Weights of a small GPT-style language model, trained from scratch on English Wikipedia: MLP 1536 GELU.
MLP neurons of a small language model. Each row is named by its layer, matrix (up: input weights) and neuron, and shows model dimensions 112-367. Each number is 500 + 50 x the weight over its row's rms, rounded and kept within 0 to 999. Numbers have three digits each.
After each neuron's rows, "fires on" lists the tokens most often at its 100 highest values on Wikipedia text that the model never trained on.

L2.up423:498526543451503538546567517463508505502474561474422437474427514476475489456622502442445583599421500501563495574438478561554487432402576557472613413490451505567487562445487580515530544480487481437526469525441464449544482530455520476540461512448495475513481528516483474488533453536513478521554511492440540492501539567548525505435549481572489477444555497467459546570523477469524524549612530390494539505500407456443490470484489474544527442566512480545526538468543623564506472477516562455408479527483470556410527488612524477351567477426477495564505507507525488495470488564469463405457559445534462565452488480532491468442523570540482542490524480430353468463453574467468443514505524518502509447529436548528521532530536468441405493438485449460594581578478593519575508607512477
fires on: "ence", "n", "ory", "est", "ical", "g"

L5.up635:438470522485561551476519490508499510532532488465509505508488506561541455562525483533556423496552517542477508462518579596565484483498502471506485485553406500562555581481517559451557560454464392617434511502447582554441457507518490546435457532496507437582524457585527477463494516482436453503450637476442464547500550478470487496386441551444600479518536501510503458429539569527519530514487567540444455513457480475504517575436453486488488536466484548510469509470496470429612434510476497534587529467443505461526487518426535565525521548483530556561525602515399443462450508508526519573444468536454409629523451393576579465452454585497461519568508477527465579548485433414528582407529520558443533429461511537532451394500544484522438609592525451457538541474443454462474519466496551
fires on: "-", "W", " up", "th", "st", " as"

L5.up1038:494465554526545515502519529551530555447473505461510422525539516444496493529573454443439522527427550522496446518519504520472501556450573502468431521437585438478481510529580535531459559467483429594440511443565537470474553528476497520521494439455449532519591435454455541535488512550550479538488577479555534474496537505469429476475570520507548546454422618432355464548524544427484459460499492577456483484491454498451452481429503388559450521500460505556572501420448458469455561505544529514571573518422550506445414446522551500545616609542446463490473560463476457485444575607437451456515535463543563465427462538519537362406489536531473486489473494447466419496531485543433501494542433502477399465529607484550502527538401432552529461544444437492454486516433474458360614562636585
fires on: " to", " of", "\n", " by"

L6.up1468:571554462440496523478459492524512485480450468492460575555466487484368537552522482487458601426529525421510516353409478395477602471543537431579455570534501572525539487550476489495563494497448451511357565525493504561449509436492607536497538545453422460520468472406478545592505506490475481465572517476527398600423467458388510471493492415508502502448498565497466493508394467442520475552465546525453489434592594437502553486410472559473485480367430492525507598519458525608537512518508616512495512550453406420537470505540509591443461474525563477484470519538446551475423516470450460588442511498482515571479574366451535486518558516471565565523472524393561512456515493477519560506512526552543532453501475576522508463509494488551533493485548487478556480534573485563452439484507442
fires on: "-", " sub", " Ass", " Def", " ass", "us"

L6.up192:508430526540489528523412562546494520447476502494425592498434464526546530410558476503456505482552458521446436534531409496371528490504497580543513560432547514492550592544614511477560537625526486461588535532535522451501433480498552476535484590524453557539541518600463481595472495591454507453483450574516419436520473462536545578613503490491396498625514445470427447489444426536414498510472471542437433527464465485518431473487354506595522417499428450556460449487449505532400552501503527511449493423527546559429487507522439475500491540525460498579494511493413455493475532476506409549549368443577540560468513485521474528459524444474480602502386508474532578560463456447516504504559473511506431530507477473541539516525499446509541501559605574438599485528481481514517548554462453
fires on: " during", " in", " at", "pl", "th", "all"

L10.up1073:528488479543476495500484458586530425578509539451508575379509477514483446483524514544569494463490442458494488519492418423494446494502498424437534519502455484519543494521458557516463465545457511451465588519464446554494537439557455492506487501561485528489605487524566540525587469583387428484478532560529489484426541452433508463492543526515530550517492575624569499523489526448580494588511506506543480492482532531463419563497515445425518418514468476491459478604519506539561528462561482530423506567434496488563445514490477471407590556521540555486458561460455510532527525429576524443492542461493538530397492453600608459487520563532514541501577514573467573512442512594495416528542507590509404549463503353481549503416583463479490559518550426477489546493515481495600463512522365
fires on: " g", "L", " l", " Al", "and", "'s"

L5.up782:475577521413636520486389489477554544505525500440481500479501468441427592442485635454524458488526510573533567558448422424560450554530550465515481494455512469626564393474471531482495539448460509498452466472529511433471508620516457461516422481381566522453497435592456564469584497432488476526469527368368530501477517457539482577517492508545526477483555488482472535487511561558537515516576535437452530503493503472540466444533527514511439530504463403487560500538374594484503527559411553400427517464501466528509438473510483500503480432542505470617495485465583460448533546564455469617510491504518457586537476543571397477480541405477543531476467386643563537492464502561491537537446512482572403573468554526495495484475534559491513599497433505478528501547529411575513528547562496
fires on: "\n"

L2.up359:487580392514458527516508507492547482443437493514474543501479448582582429463536497530527543495430490553469484490397545546502408381429501508544474482502513492584471551410496553522422489582521455529538511551539445484461533507484563467498588544484568475447533508417580599444520557475447459565560470531513439453508489533474458478539540445465569436484525564415562438466555510473498456517579606502501549479648508550548489546553469504432490542443487576530452498511472390522475576521550538520585434466543434493506433370451469417493493467575503413430435499522573450452502532446469574598537509581548530581567430514588475442503426422483450542556466492534556503503544611436480479491579466529458453463383474490472507462518524427493416548511497405415521518457468542571477562424489399
fires on: " States", "ish", "ine", ".", "ian"

L2.up1292:521515446483453499590559592473469479508507548415531573527473438606442443518554418495523546516477526494465495527532600449477513544449464534592586521447415454458532415425526423482533448509435498546505466445536480438514570500589495484501448480522504613536419483478546403492384525573459517562559525578437499521467463457525485551508543541524481493539440454457515452525530474534564526470452378531477520456528537470476470452508454478583542534519568485514499451535543424610462516493481515448481529443527438566467533525478586460510556589520435552399436572496498501410554485577511527539437510462527460527477506541584476525449543470531503522447514448481549444431525468434494564555531477450418550422544602560440432494511508585424431541497474473487528495370530513469540509594541534
fires on: " ro", "my", "wood", "te", "ind", "ry"

L5.up641:529542500473501485578475517426482524477526505469490464521432437574562432491529480551407476521511508533423495534401426501484566445600525444607566461433556516521471479482523518413409486570494463537478548480481486518515537435597581550549544630465475470584570551453592559448441454492466504566539466375536473542465551534494519469516544578483577454500525585527472464449477576436423442593503602484538546529558437431474520488542573501472453538522455578540384550461570456530514582521501580484413494593450439503553554575527483440462468481502560527469486577518522437530527507518482486509552548580463547530445387492417558530490607523510482522555479457561446543567460505473468478568446553527484590516446482512449531478516543529417459537447495480469500546492521530520450418476554455
fires on: " Japanese", "ian", "iss", "ani", "i"

L2.up764:425520478516528512513482569522498555553480486567514478482494459474467500523460431433630548470531508545570505489578421457569494485473452515546463519529441576476539436393469558513572488544455532560550548469423482540466490564528536511511455445423547514553502537507549416468544598483459517507609496493524608557501472479451471494374486429482551542497501410477602508531496381469495520514531481511523516510574527534578470506458503449475457442483633552505411512439635530463564457562473517589520544479478462489615481413486493549511443510465564538599561554418507350566506468535543493498518386520484567564519503530440457531585521540445437525454404486483498433536513499541458506506538455509557556498445554506537451431460492488491365494438495471521526523523566433571444443636399515
fires on: "if", "h", "us"

L6.up1137:500512487493519559473487412484546467445433567486482482505523465473529542548647404476464423458431448489567548577550446596484473582557430606493555501497459446518547523610471478557388521461479494487462538582535552521401484494511475469492475604548542443584455485544509462467454546513556458502462514519530523484501549432468502467510449529517509451549595563481518495494427502361507531433464472541402483519541557565476479543505562481569498434424452501506451412453463451502511476563473478513503534501560572566405482458553505496454495530580476534551545519549476449477461546638512381569550504481468541464536504598480462510455538499559480510542449501532434472466492521517459544443553480566534484529477526495594556450485407596409397442465526481450505541491578485387512416550571555
fires on: "'", " b", " of", " to", " with", " into"

L6.up1423:450456482461474462563454497497425458497542400518522458538437553478542445450485432446582442435496439533538475502500534516569510427515379532415427557522532505422408410590512467508468415553497479558438406476533480451457510489498566580454545475462583508553420469450459471500474563529470540543532422447455427392523519581420541529447595391492483585505433614519506471436499465544588521531419442521516398531532467471515470464512453443502504513516570492489521373491560474492465389466453487511463509466546474489594528520519457469428514527484417438567454505523491580519555534462448555526523571518527545562466485537472553484528463561443496529481552502482456499559528527560488512495542500476614534469567434563505466549550483523463492582440462482545444557561538565464445492488533438
fires on: "u", "te", "s", "al", " and", " of"

L5.up471:553526474484468510495409526410567495482529535424535502531386455455502495455479418446513483514460434586537500461558386518543555506502565548421443588558489442442530454609526447516442490515546578490472463431507537535446432481415477517476495544541476523432457467396450436465525453584533507551466445498387628449534406447531455515541453514551467450581445529487543492459449470437486621470564529507527381435504422502500462483528503641464536522450578463479489559529478408534532549427551519454479584514504523589494602451518567409465438508566436408545523522528441455519526486531502502515543547469517475455599522611452524458481561615505529490550550572421447436434481546461513511501599545546465495629585535489492517440465450565495523467529424501498468438535547529460533560568588542
fires on: " to", "ic", "k", "r", " into", " express"

L5.up854:402559540527539458473551592512581507501430509381493485468542468512623481529475523502552546394499448535547374511472541489442479508506529521582459523491456447450418441482433538534509563567454482495525495395481571444495554457429480546397470518391444421579404464518559512545573556409474527546538424529536554473462509386472543498550526472408394522528559457522472495378453569500475607533484490571483495479446538499485464479444496565497501503618512516467457498433463510438495483436444496539534509490507481474439523537529479533475526594542566420506507501544559402521446517361544512508444524445526483575542499570576432461495533548500515476537502502556523566630460563398551526541480501442530489539501552537443503504671511493542483546476486463557431548511506600486523519498433449
fires on: "\"", "===", " \"", "ter", "/", "===="

L2.up724:555505437442522550508459499570425469495499486516525525446510438503533581570566492505462558543472446461528512431395565520480480463452529508497511600560440559458494523480605580523504583584469548487506599436446456484418544487396492452515477573521506544436504518532381450431538464618525472394490570497491484516504593533544544494592459497599486504439449438472473484600447453515492535433462567504621520428479414512466450473487443567536511479512514538414573494471511584434491550485589573450464449444529431483489529448503459447550525465511493541564443573507432518430506559447464555514472578481560449505498543477475564478496468442525447455499519490458438487454537583412532499532524589534517593582503510389450517534586491467616492563479420531464517595501616493507451589644552464
fires on: "ical", "n", "x", "ers", "ä"

L10.up460:471490576480518494470428496501499454498507550505457512495427512507435500521514502517472573493496531499528497507451427487500584560501517461502601459460481502606499445549513484577455502506581569520453507502591508519485477438505555551410535435531445463590520479476531517493498501477471528431570541410392547535545499487448476525524487457512497627471550365394494524519616534451563465562461422485545531486544506542426466506531581509480442564501435479504597488488561523402473587455486570472457438591486490586379511482462464483587495584394518405483459511545409420503519501547532607554508583522576571514469398573422458511438535437475569455540479378401635505508496535491498460508495497580530483498438490478539378390402508464561572460331493647551472409485509549483504573485481493
fires on: " (", "-", "–", " \"", "(", " or"

L6.up27:579462488468404590427479519508451450528498511476581535369424510500517496532543494448505494531537529462524455554556473490547498524579499500547545435382538438569477549489543461431425420435534592582439436532512499466520459563548465493499459617563575447501491553505479522528478583502533454504411547508589607497531458451529465508526429549528584592503481516513442598555537464454509500516427446585479526560504566504435499605526528501536486532523405452492535509533505473500492519364427574548527539536387521456532374487512441578522472517506517521518451470586475499397562491465421514421559528469533482556549439514576574468532409516481485542421520559534387393485447474450444467587477539513618570505435491489519455445523524553474493446483514562458466513512457483524482490517434543
fires on: " p", " P", "p"

L5.up1137:502527447425504588592455420410534471425526460501515499567483438440458551465517435537437565480436530388456482463467478458533455529503528455450500544505446463508490475490481439414455490549574458547475494497482565464601534517461508507448469518437579586557519507549561556478556577552574481544462573449544541521512530491500489528529583474521439528503492369474501549432452526517532524542482457482611504383420654473461490404521494473497504536481463464496510452477376510474526503465448595472389546520512500470488449439482564430475456586568517469497538483406461462527540511565459575628483494511454493538587484510469448441441506469523498513476520404559537476525456500474525512533447559371471447630426467497454498537541564513506536516616504431455553546605572623476551551405514463
fires on: ".", "\n", " |", ")."

L10.up28:440525520583465445490537564452391582506541502481428465526480436539533528540510517450398464487543598573504497566565538448484452474493549555538542555555452390475502440462470557514473520388513481523527461503472430520581496478506552484385548475509494509525515511462554398575486520472511522493460559472462490569562562540513460534529480450463460488406526501475415507427527502507477549436480430513487505532574499531543534618494422507477454599575480544546469550528524428553525554499468579499521537511566471445509496439500531602509530507450456571526517462589470559472472440507510445446467531468441496517520447464567529460531499621421399542478475402436557458552470418455556515469569482453540547554476405518493471419527574582459478571486472549467532453473471447573430601535487525
fires on: " R", " r", " W", " T", " H", " C"

L5.up855:525475484492508483551492473499490495573487578490545404482553487472465534542548410464477598414531490485477471678514483451576575507475509506468472526540517561475472466499448512506591470530459518452514489459539512543429444483458539484522461484553473486526435411540518547433533470491476424491467534600477542511626509453588530508407468542430513484565568481497497514528510440561503505511450468514544511463551475517552608489409455540484496412421488509486483438595463439478610546617514512602472506532476477589395499518519449519605421499476484417478362581507461454470518557498438476521467447493395506471535458508523470474473461514492471589565519452484488496555491558478587463590435554494404536508559544515512526536463590484507445510511450522530488537527578447508494546579561492
fires on: "es", "N", "e", " De", "im", "is"

L5.up478:505518457445535621596476368440566482456537486492495489511454430451450517493535410506427528478373478386445497436557499472463443545485487482514541570507458437491539548452495444401478502502525474547540485503469530482596496513463508524480425491449593551568568510540581526437550521538582420465504554496545510513503536506526446575488524465502463501534436404526495536489435531504571459526401499491586509402437587455478467444537533533520502541485491441503534472472413510525513508465400572448434558571458480503497437449499533493512507595553514473547519508389401487532548508631470580662500495497503492526539498477466444441473462471591474519488484386536532512548490500512511550585434544356469439594464478527492492508560541452483549509629521454425509533592550618507559582432560437
fires on: ".", "\n", " |"

L5.up257:521534545400471442506476427526504531489512531520504544486568518534477397487559462521415466462514557531424518499482516468435566443518624556515444416527530492538457557419548521436525441519480506535494483489533488503550477428578491461541535461429491534590506517467451493505536564540468427544525460543518517472561464540507487408566482437540655497494472492488400492461512452515568542397448525466441465460449579497477471466511519418456500504534483546455503452417447563448451523499488521474447521494412554519478466479535570435587536589526503424499452459424420516455417531567453508565481500503509448515507490557464475403486473520464392405469526589392409521514564573522489484457522499439502525479578519514474505589588409543480477534451509452487478496515551514547546454479466539
fires on: " to", "re", "al", "et", "bur"

L6.up1054:533569514467563534520506531497434568397530535521399526508515507541463553523543565517499492544491516373524502486581495489469566527488448440475522445479511596571521479504503466551521535595531527450420500492517424480429442545487480551458531591496490487520568535474531538491549561502484478476551564409489538415475516534519392534495486493534483468505524536475535558388456477512433499534399493434536460519575512537472574513505502521499528563479416392503601482493497478426530528553458547434530588452492409449514538510388440434401437581538559500527587391398432541486477529432524516523465558524636459490483470508426384525461581513494406456498527515585591548524549492526539484500484461535496507536416435487454602424416521487506528464492462414483617452468495515659510536533515449
fires on: "-", "uss", "th", "–"

L2.up793:484473508654531513542418514466477528538454539486495501449479469512519563547517563450450462523504598427533408516378500486481447503518500478562503527552533600459447548562416443471569487430466388397555429454519485474535536499428505539461484599450536600569480498484494471484495402537463515483457480491488490393483566444543599585487483559509598506595428531453489446610450479530450535518551376553444418580529463520480514504499457513547539531471616562497476577501560386481522548526517488507502558469516438396518473601483526561506522567444504452481521502448336529475507490555510456531518591434464511550586486522511465455397428539553580439465539494421507409492483522489530551519503520393427480423509565496494446495589522509512478491567561509594464486529528386503492557562495518
fires on: "all", " Gall", " Victor", "el", " Mill", " Williams"

L5.up9:483498484502552493524518514469388477557528454487501513416482553515506504470487441486529576541500463484517558520437548490473509415460465482495434445445438519405397542472596466468449522535489505501526447458504580494476495591570486602415554419602564355541531533497535516516477457394568537441506505518464476510524494575416472567449517500495480590483416499543503471463514531515502510416332424508474512483585455450521576420509499393562480509520351489398496478573519491603497490440581486508534454553475462514426461516620480487470538566545538535604536429505510435519565558432405496502419521445547474501427509578511567459479577515496413527478480446481541599486526433482509441511523592458496453452400483480463515471462472522483567498499485484541589472567544589531459513514524562
fires on: "'s", "l", " of", "al", "ans", " Government"

L5.up373:544552555429511473498472494524476430515502472514529563574470451537502476520446573529435511464471570425487453425591542444446572502486513477477452610577470600500507311440510474475462543453524450516557486559513413507442447485469508528473472416585496521427469516612508494449589551463567489525420565522465428459469507534485489486587543531508466457458421436492476531462524484525431434429523499449502451525580450542444427492460487452456492629537550569527596534552487592452475464569526496567421583497545550457516418534520493517474600471579589507469485525451601506475525506517584606516440442484540569565438526587486454449551466508414474461449389573532472505515534533551570449529438562475486552418550430472568519455530502559467465449556559509459519509471539483473519431363612523
fires on: " .", "===", ".", "==", "m", "sc"

L2.up65:542566541442493509499525504437467507494484504446442444406570502538483588554400534515547516461596547510491616450442620494390489448542492466521550596489450494488563515515432491496573577374506476433482435438518514526573592552536490505466647451472475540504515445522635513518371542454563486518584487528505427485513580471521578496384475612516435599476472420574522461555593487471466454452514520525485592505512433546506513403530506449538510458488548474496462527533531553511515539495502579496543413553536434452573438461473450525485457470535505556535518557539481515518484554502456523508408496533523504485482466457597447545536535465513506448503502505578447492470420505427517517474505550518528642562507384494406516437449468561521523480491503494445482464389445509447488493565567471
fires on: " car", "at", " mat", "ar", "ra", " Mat"

L5.up42:495587511506530523529431567408711443439507501540494456558541514461477410409536542424511379511498604545408487563550457537489566617512591541501584498524552474532459528506480515460571495515459507531440432478434447557445499466599430423534526513506471490607479437565489533448544436445428488457427519467472551672522446547526566518486457432487565477460551537396501581420394437426569523431531487580552505484512449451489470512446437496497527457513512473464507540454460483496587517530452553498497531426418541475521519580553466483562481485498550517497379519474437434457470512561512495393552468525480405528477524581583537387427405629390448537500540498499485484518563495537539454510562564470519465498476507477509437531464519407407440578528435530483510402550485464448481536456479398
fires on: "th", " to", "ma", " as", "a", "et"

L2.up972:557500490396551521504512550594500490453510469472482473508509457534409413501432422549479578517516408517518468560477491534513501416403455442487482573433516493387478475494512466591495436520469543382552435437454529406405515410430441493527487528453428522532509477499529567531586583580586516480544545490477460447524462474488500440477548498475480385506532497523540507544450528441476564556488538443575457502520433575402444558428429576562501444475511482485561559565475536535489458578416464613489441546523431533510511451478533414616490520627472538576493521408421516526416450506497488491497482525559487564526482496539501505573536551513399523580538471508503524492532489487462513499529493575454497536471460489546479545463581500557477416432452469550493555513587542552464475503447508
fires on: " Ex", "x", " ex", "us", "ex", "ical"

L10.up914:519571528544500554394447556482475490505484533553487584422515564558434461543488465417513463442460566556431465485495534516502493438569453445560501519533529542448502481499534455515515555523599512466495539544413520509416420466504425420611512460553523501443468557385591522525490572570462626437488499451497527521511542469464492536551540528448448489534431447481456430590406469528471499654550424440466529527525512485457524448617526540512614506510475498489582522590477493586449559476605480545495504461386402567500480483580478588409481427609494451583469514472504468484471483486517536554500566447491483408450515478374543572494530544455486548456424519509455504489491479546473532547454466554545559496491474487558499380461454559456553472532500456479489531457463604436545466507474500
fires on: ",", " and", " at", " to", "s"

L10.up923:523457513463522549549523534454494487407532532495542504549496410576422524434477549374499467504520553542454551558522576503490502534537553466402480452517511509495469437560559485432461498565493513504597435517459476528548551488543448399503493473469386443513525551518431499494483585515537498473444524430477504477503554560526521368541483575477494512438475400490546555428592372357524439546488507502483528453484524554524502467557533599505474565610481633496449519418533558483513459474499481459486518535473461468551508483633491594528483479371456441528494497507535507481473460430511537496442523439457528500523484543471485473553461549478583535460571477500552539503515592504587501511484494515485455485464574519561468419468501608437479435527460515497519407504394457506437429524540540
fires on: " is", " as", " was", " be", "c", " R"

L6.up962:508544520442372583555449481580475428510499396605581469421466462560499516517457475538484406494521533483509410524556553500484439531545504474520447514475438533533506415539555484500463448481416570497484552384495514517502515522493393481449520528595601560508507511471466470501516549580494481585536455496497528581491420435463530507486394463494572558440549501441498516461556458548594408520408451520491553562424568539529442552457520525498452506498551625422539533470517416525452460491450525643497552554439561495573469433540425423384484605437500499418420446527544483397549493486579512489489570458505481510554527472522461516545542489485514367439398594525464543512431478499446538503507509504529542486539517555457509498441494460486424516463524558506470500512465572584507535468531545
fires on: " P", " p", "p", "im", "P"

L10.up404:463518493466550539478409523400490426459524526447428603565410523516442488458511454498490444531504489504426537424536437470474538440514515528593579547496514501502464592529542488520549444508397453495514519501567425533431499486533541558582508504500446557452599539503470597462463441557448434497498485394505552481423525488490446425523526604535469508584450464533400511522387494488558500599458501446475542486536500567433493505519571570517474437422501470423486541548495490561424488523492535645449532459523503492453479442562461450506434570510523560479531582514514534524502557493466498531505554498506528445481540551417454487500524491438397470497548553454532554539576383489482357622480554528544560530512472492551452460391462467555480537526529596521499486534541493400545444529487495
fires on: " in", " by", " Al", " at"

L10.up1054:508551526588544486487492478527509517552507498481452458498448414416525567503510544411396451459581532474486432503571451605515546492427541541489446521512591424436536478460573550487526437420499536558544460573537488488540453432464513530511498514457479518532449540581477452529488437492544520458536502511509505460529494418457525541527528503455443469470476505434486486520524508505520482533529406642454471652566617577474485542527480518522555497428443534492512551494426485516430446518485441501408440454584475493547567435466523607548519557477376491558542581559449529468472506461508559472470499444512426596483504537513501485455502582542490480508451491417474468617606480511457605434393380469435489509526451545471471452478528597528476530499448579448470476587578507625466451519444462
fires on: " T", " sp", " C"

L2.up1170:500445420591552404546503443453544372564581500473516548591474579574504484580439436485528463431424553531505512529556600549463438479566473481459488445436473550431501399489472510507535487518401557454588487492425535651597381480589499568474518551497458523462495461400499527391570445505500430448439652530489537460498509627537504395480501480552483536510507543497493497523518516523498497466542478463540516573498499494480532472547476449479501437511482448516542526493548477475437576490533553516464522518477501556549467408535475459501441525493545467537485452457595419507569497481467488478465618408491478478569479582431490509539459430428478476556539485487405621565539511552428526437483412494526450517528580492548466521436543396424476521548471490555512477521565532500602468514483489
fires on: "ar", "s", "enn", "arl", "ö"

L10.up859:533500477533468614495533526509449514500473458486538532434527482480452526443481501521480469523520411523470488540426515504424558580470417569539476485403567584503472491575528471511555500455599489467419470502514479438591467434576609453528555511459420488547528449464601439536470520495433502486469571433504580498519436532505516419541522579547504390476479394500463515489486484442518435543541487514466450528548467516491615489484496437479439566505543620521434515533526617407474493529419488480464492488446493492420540506532546527465592479520385392552502463486547496480480507478495561544569455496444472475462446491575498479420484571572515501502478450503603586489518483512485482535491530555546524600485562477540503494514578485530363539469344548545464385486436520485480474523488465
fires on: " is", " as", " was", "s", " of", "-"

L6.up1022:549599415452515453504473565518485531473426500507499528466597542654583491469546525538445471485472438546427529399531491398537565455539496511551578472458426581498460522418569617579431596577457473546537497506519415551465509470503518482596568597466564457424499481466432494450473494440398441493453405455553470483465503523516421431529484499493457506484499596459472516464471559603448469588497546426498562502502461421555530509519533473535501533503516440419520460586599442468498545470501547512471495547482509546509598488513467487572502542424550512457493517475544519437550547380469514542532506529417460552498509445439497478503481499495512638457554409456493493487514442507478431453485534647592508564490467612509565505477472550532574547509499457490494506511463404485579466456539442
fires on: "ian", "u", " Canadian", "ish", "an", "i"

L2.up758:538528540481462498530524506502459542529596542506456530477455478459508544518437481463600447453578532477405543542412578515471469505554605530611515579558512592492541508547513507501570476427572540534426532503484528493375487514539512424605459522402454562590568575523511525554478435562461509595555407486490513571529471469573500538457518501563553485552422478475470438477595589505449432514414480500387479486553446581432492472429483515403451422502545565488423527550478407398584394504522491527525468537538449463495480519556485536428494543492474543513508440473451408529516529508463562525508504565439642590573489550529327568449493474491460479469511518527572422481445425498428494488510515473493603532438481637512388556450502507603486532494471562509498455536579548450425466524441511
fires on: " met", " mat", " Met", " Mat", "al"

L2.up1338:442543489481512530496451522507478544431464578484505557571448559483494474554510553474474460555497490480558593577538533442536410441556549641465512563375454516426549490410591514461484553489482445508446444476442500471466507443604461470512517478449412459604544499462549442498583563531439462420563516530486460448377548454488536524596527497470487450508498492562520534495412442454471538434519458481520569468515556502588443469431554427477498567609447485383470500458498522501502503523556427628529519413472575504551441427491444479510365541594499527620450543528547436522528502519468593438571463422565423546499452484567461507502416455498490564484400543457505516516586476548572459450527551472583468592569494452482508432451496562513483537504501516438447458493547483561448454527525529
fires on: "u", "if", "us", "ou", "orn", "ord"

L5.up825:484466536525476462492435440435392486432554499578492452532443421471481499512462451604477507481575557525431550568468517442559536614494514503459442502460546580561505512518459443427550488493610485510458526581494458500490438581498569454563527525542516479566605398463567564470502501623491460435476559465523535457509507454486542500450487553595496583676514546426505506555417527577512461510459533538490501473549475498567548541481618516503445495518533443521528510518471489464450473432475476522466576418477503526566462517491421461481466618571462552511421448388509498465474433564443459441489517549526465497411386501527497466585490509512480478654500476431604539557482572491569511456534552534418518420437500463466435489490507510486401471494484399491497502528510456544431531466385528
fires on: "-", "–", "^{", ":", "il", "ov"

L5.up1023:498470538540521430543527480537484553473528519525509361512519557490529511421534506484407500449501430564474610509490477489519472461483501485532490508455466525509514393501442482565533579542461440523502464454529572420375550468464531481520516469488462422519536439420579537480440482391486486461481436487456486515585392444529438535531538532539494460477473462517529529566510529523524483492485457526496473458488494505463537527553546500429388541525470522520463464470579406467537508572538522393542445440515520542453571421579480530576410585551584404496501563465525499504517561505564535554572486444454463497383485522580489514458488523514494533488641505434440500387558428444559464575440446595452561489499512488453533497536521601592389548514494505478481570588513546524487518429528424
fires on: "ag", " her", "im", "ov", "arly", "e"

L2.up1380:366640564490504442430590479573513475555489495362483506474411516414449503561464503542512423491524543407558493550555487530499482479410474434553413484569500557446592428521469436491546588491537514448516510534560456464541446455484453486488468491497478406382536466552495494525472583522488537505492445530467627524493403517494535453433503473628417480521522505495504482578400522495446611545542446527602479505513459465499411593396460561446487467479530500585495535457558459381537464403426515588514499567452466477486488518504468461474476509518460468410522475530597558555512514558516454494517532444406479517607540564597437480542485509520476549500456449452516492507529425563573547536488495513537543458549517572590516523566550497501469522409483501420515529511501510577491470614435461
fires on: " inter", "itt", " hand", "h", "ang", "ou"

L2.up1342:508598462526455499517553448480500437621560435513550633566442512437479464490566569571529477535367522492402477403471536440500458474557499469520518580459599532547510495472538481525441498484511523405484555528477455418448537543480543443544461431509601567493541506405574435510519486510442493444485489550458408505566504503565554524609526580544536480490453395548448504569464481537492527552519494503490440426428643493484495408508465469514502526474572384499482551511503580462524554449506533487322583510507604462537426517537518454454528478525547570481469400463478493473438612499471507510595538427531464455456552535570552457476367461474486561441471528411504454516605516451567474513485458500499417557580505498497559452580523409597468479578574515498444482492531492527561501501578475
fires on: "str", " sk", " kn", "l", " Sk", " spec"

L10.up1116:480496482472375497496541478540519374629477479498482509519441495438552576559487579540595498426484409458587459530436507517477491501536476475513537477463455519465497552521434536447525609511469481529506573520479584465564565605481451517495542431520509518474553452471597524508511480521488533353487486587465507563508492553570504496583456559525554478530560522497498385531493492485444367485507507543440441556519602465552549561519545575578509532469481540536528514514527512479494499443474527492400549553430615521477441517562471564407437415523543468410570484545497459459495485382507542489503484502590511559436504524507574581496493585480544516556614519582438517598497457436555544565530535500474360486443501489430420491447517542420480499408481427482460501531544432502487429521573540
fires on: " K", " g", " k"

L6.up1426:477467496501557520473399445507492480483533511532553555419401512584428475462549422510511516488424528513555527443483535457445437504486561477508499514482423439375546525494503532477523495469559473562567422533478525406592518399519495558491532508431505577514545510595506592462582572453543505518481549447507495625503496502551496489492499523578517495542466494535521495559514518524562489509496528466529430473439541518471413392484565481504588480507556549535649470526432584485534513498436561480463530434514398485491506500534478471487530538535403532539491407444459455517493520605465513683521490486531498460555500531513478405496493471583479461419491379542596463465435502499470553502411497487471509590500445537526505512473471477470530467561546439467530495584535476547516527490399554
fires on: "\n", ".", " |"

L10.up866:434500476531447454418441492441498442460534470550450466296449561490396541480536460430507469467564434548472515440468525525554487571464563428439559616513517468559473592537540552385529579529511443499445557536500459540537491484494490609475490523514491487514568453456531513513585490504491512476469448371499507529483550519500536508510544481541490519558552450486437527511481465467538466489483530424426489499517479530420582401496479579519581520431536545469562506539521566495476528511557592575499550563547540461534461461553498542395497453532414474451577480489502434539578456447471577554457556434480479533469437505460490524465496541374585564428554455456475495481422548598501430523452536451496498542492497464539447464478449524446464548440503535508487614481520547501486480532511469
fires on: " and", ",", " as", " or"